MLP neurons of a small language model. Each row is named by its layer, matrix (down: output weights) and neuron, and shows model dimensions 560-687. Each number is 128 + 24 x the weight over its row's rms, rounded and kept within 0 to 255.
After each neuron's rows, "raises" lists the tokens whose logits its output raises most directly, leaving later layers aside.

L4.down2925 [154 149 162 149 150 168 101 151 114 165 122 113 125 119 142 127 132 112 147 124 132 121 138 160 103  98 114  99 139 136 147 180 111 140 139 139 149  82 123 125 120 105 125 122 136 140  83 118 139 119  91 100  93  85 111 139 152 173 149 131 135 140  86 102 163 130 154 120 133 162 139 110 124 134 103 115 152 103 109 163 150 131 153 103 129 148  71 117 132 131 102 126 129 155 111 113  99 186 135 102 103 178 137 112 120 173 195 140  98 104 105  87 112 183 104 126 117 125  54 117 106 165 144 183 109 130 129 129]
raises: "cum", "tern", "cia", "tle", "ence"

L4.down442 [171 110  78 128 165 105 127 177 140 125 116 135 116 170 129  97 110 118 133 164 164 117 129 182 105 156 128 103 116 152 129  93 102 172  77 173 107 107 125 157 122 148 152 134 166 171 103 164 128 139 156 103 152 146  92 105  95 127 103 124 110 118 140 106 101 135  84 141 109 140 112 137 115 169 118 139  96 152 100  68 110 132 120 120 130 138 107  98 132 134 141 153 124 149 155 139 164 105 129  74 120 130 115 143 124  77 117 129 189 128 114 151 109 104 110 172 134 105  59 153 125 104 155 142  92 142 119 110]
raises: "ship", "ish", "ler", "ling", "horn"

L4.down1399 [118 102 156 106 147 125 148 144 143 113 112 141 151 164 115  71 153 128 170 123 165 154 118  58 103 148 143 165 126 108 123  90 160 129 136 111  75 149  95 127 121 126 147 152 121 124 159 133 162 110 131  92 105 151  90 148 140 125  82 135 126 131 145  85 133 113 133 118 110  97  92 133 117 137 121 175 120 122 129 118 101 115 144  70 115  91  87  84 124 197 157 149 138 124 152 111 105 100 110 130 160 134 146 108 157 143  97 115 127 127 178 155 122 118 107 106 144 144 179 113  92 152 166 155 139 141 109 102]
raises: "ive", "ente", "ign", "ries", "ris"

L4.down1386 [134 138 144 122 127 155 141 166  94 155 119 116 117  93 144 165 171 142 154 163  63 160 105 147 157 108 145  90 136 105 138 103 117 157 138 155 108 135 129 107 109  97 149 154 141 163 128 114 158 127 119 122 105 160 172 154 134 179  83 104 116 122 164 118 174 147 126 149 131 103 137 103 135 106 128 155 142 124 132 134 174 138 114 111  86 123 125 127 160 127 128  87  75 166 122 106  93  90 149 113 151 145 136 118 155 134  90 144 109 107 128 102 118 152 110 150 140 136 166 158 125 161 147 125 122 116 151 138]
raises: "ique", " system", "ly", "ub", "ized"

L4.down1002 [129 108 118 166 104 160 181 164 127  90 107 123 125  79 131 157 159 111 130 153 165 112 123 103 154 188 132 126 157  98 121 137 149 135 160 116 108 120 113 148 111 112 174 133 155 116 120 116 133 104 143 123 132 120 117 127 145 120 124 133 138 116 130 129 109 134 149 168 120 140 144 103 126 131 143 154 143 116 125 107 135 103  90 140 150 144 230 133 165 182 131 167 155  98 130 124 168 113 137 102 135 102 115 118 168 149 104 156  97 138 123 159 167 109 157 111 159 145 111 132 127 114 136 130 188 129 134 127]
raises: " and", " but", "and", " whereas", " &"

L4.down1370 [139 111 133 144 140 165 138 138 157  91  97 178 144 121 106 100 149 148 129 138 136 106 156 160 121 137 159 148 155 159 157  88 131 156 166 161  94 160 125 183  90 130 185 112 130 107 112  95 103 140 101 137 152 121 120 137 144 120 125 130 114 126 186 135  93 151 138 125 120 125 100 115 124 158 128 140 143 141 143 104 106 136 142 129 111  98  92  94 108 161 102 130 147 105 163 169 120 145 143 142 121 129 149 122 119 105 125 120  83 115 105 135  99 124 126 140 154 133 102  74 141 130 129 102  78 128 152  96]
raises: "tan", "ski", "ev", "down", "ney"

L4.down1781 [133 164 103 115 129 108 160 158 121 143 120 149 114  99 106 144 146 148 116  97 131 116 159 120 137 147  89 122 165 115 133 135 130 106 159 150 162 130 111  88 162 123 170 172 128 132 154 176 135 126 109 154 150 103 129 106 118  87  85 126 140 142 162 144  68 117 169 126 142 115  98 129 165 139  98  40 158  93 121 137 112 101 144 123  98 118  91 114 126 111 156 152 148  96 114 107 140 150 128 138 142 131 110 125 116 157 162 109 169 123 142 145 126  93  96 121 123  58  95  94 117 151 140 134 113 146 148 129]
raises: " der", "icht", " des", "ingen", "hausen"

L4.down456 [144 120 168 120 164 108 126 131 139  98 132 122 110 117 109 126 162 119 150 150 131 122  80  90 173 129 126 122  73 129 134 106 163 112 105 131 130 100 116 131 137 143 126 141 141 103 136  89 141 148 156  87 139 166 172 109  91 148 128 118 137 149 137 170  96 141 111 111 106 157 136 128  77 125 143 102 140 136 120 163  74 161 110 115 144 142 124 125 124 154 155 118 113 157 108 162 138  95 100 152 122 112  67 133  86 141 105 135 140 148 140 140 138 142 138 147 157 115 175 143 158 121 109 107 106 118 146 119]
raises: "ize", "et", "ization", "isation", "ise"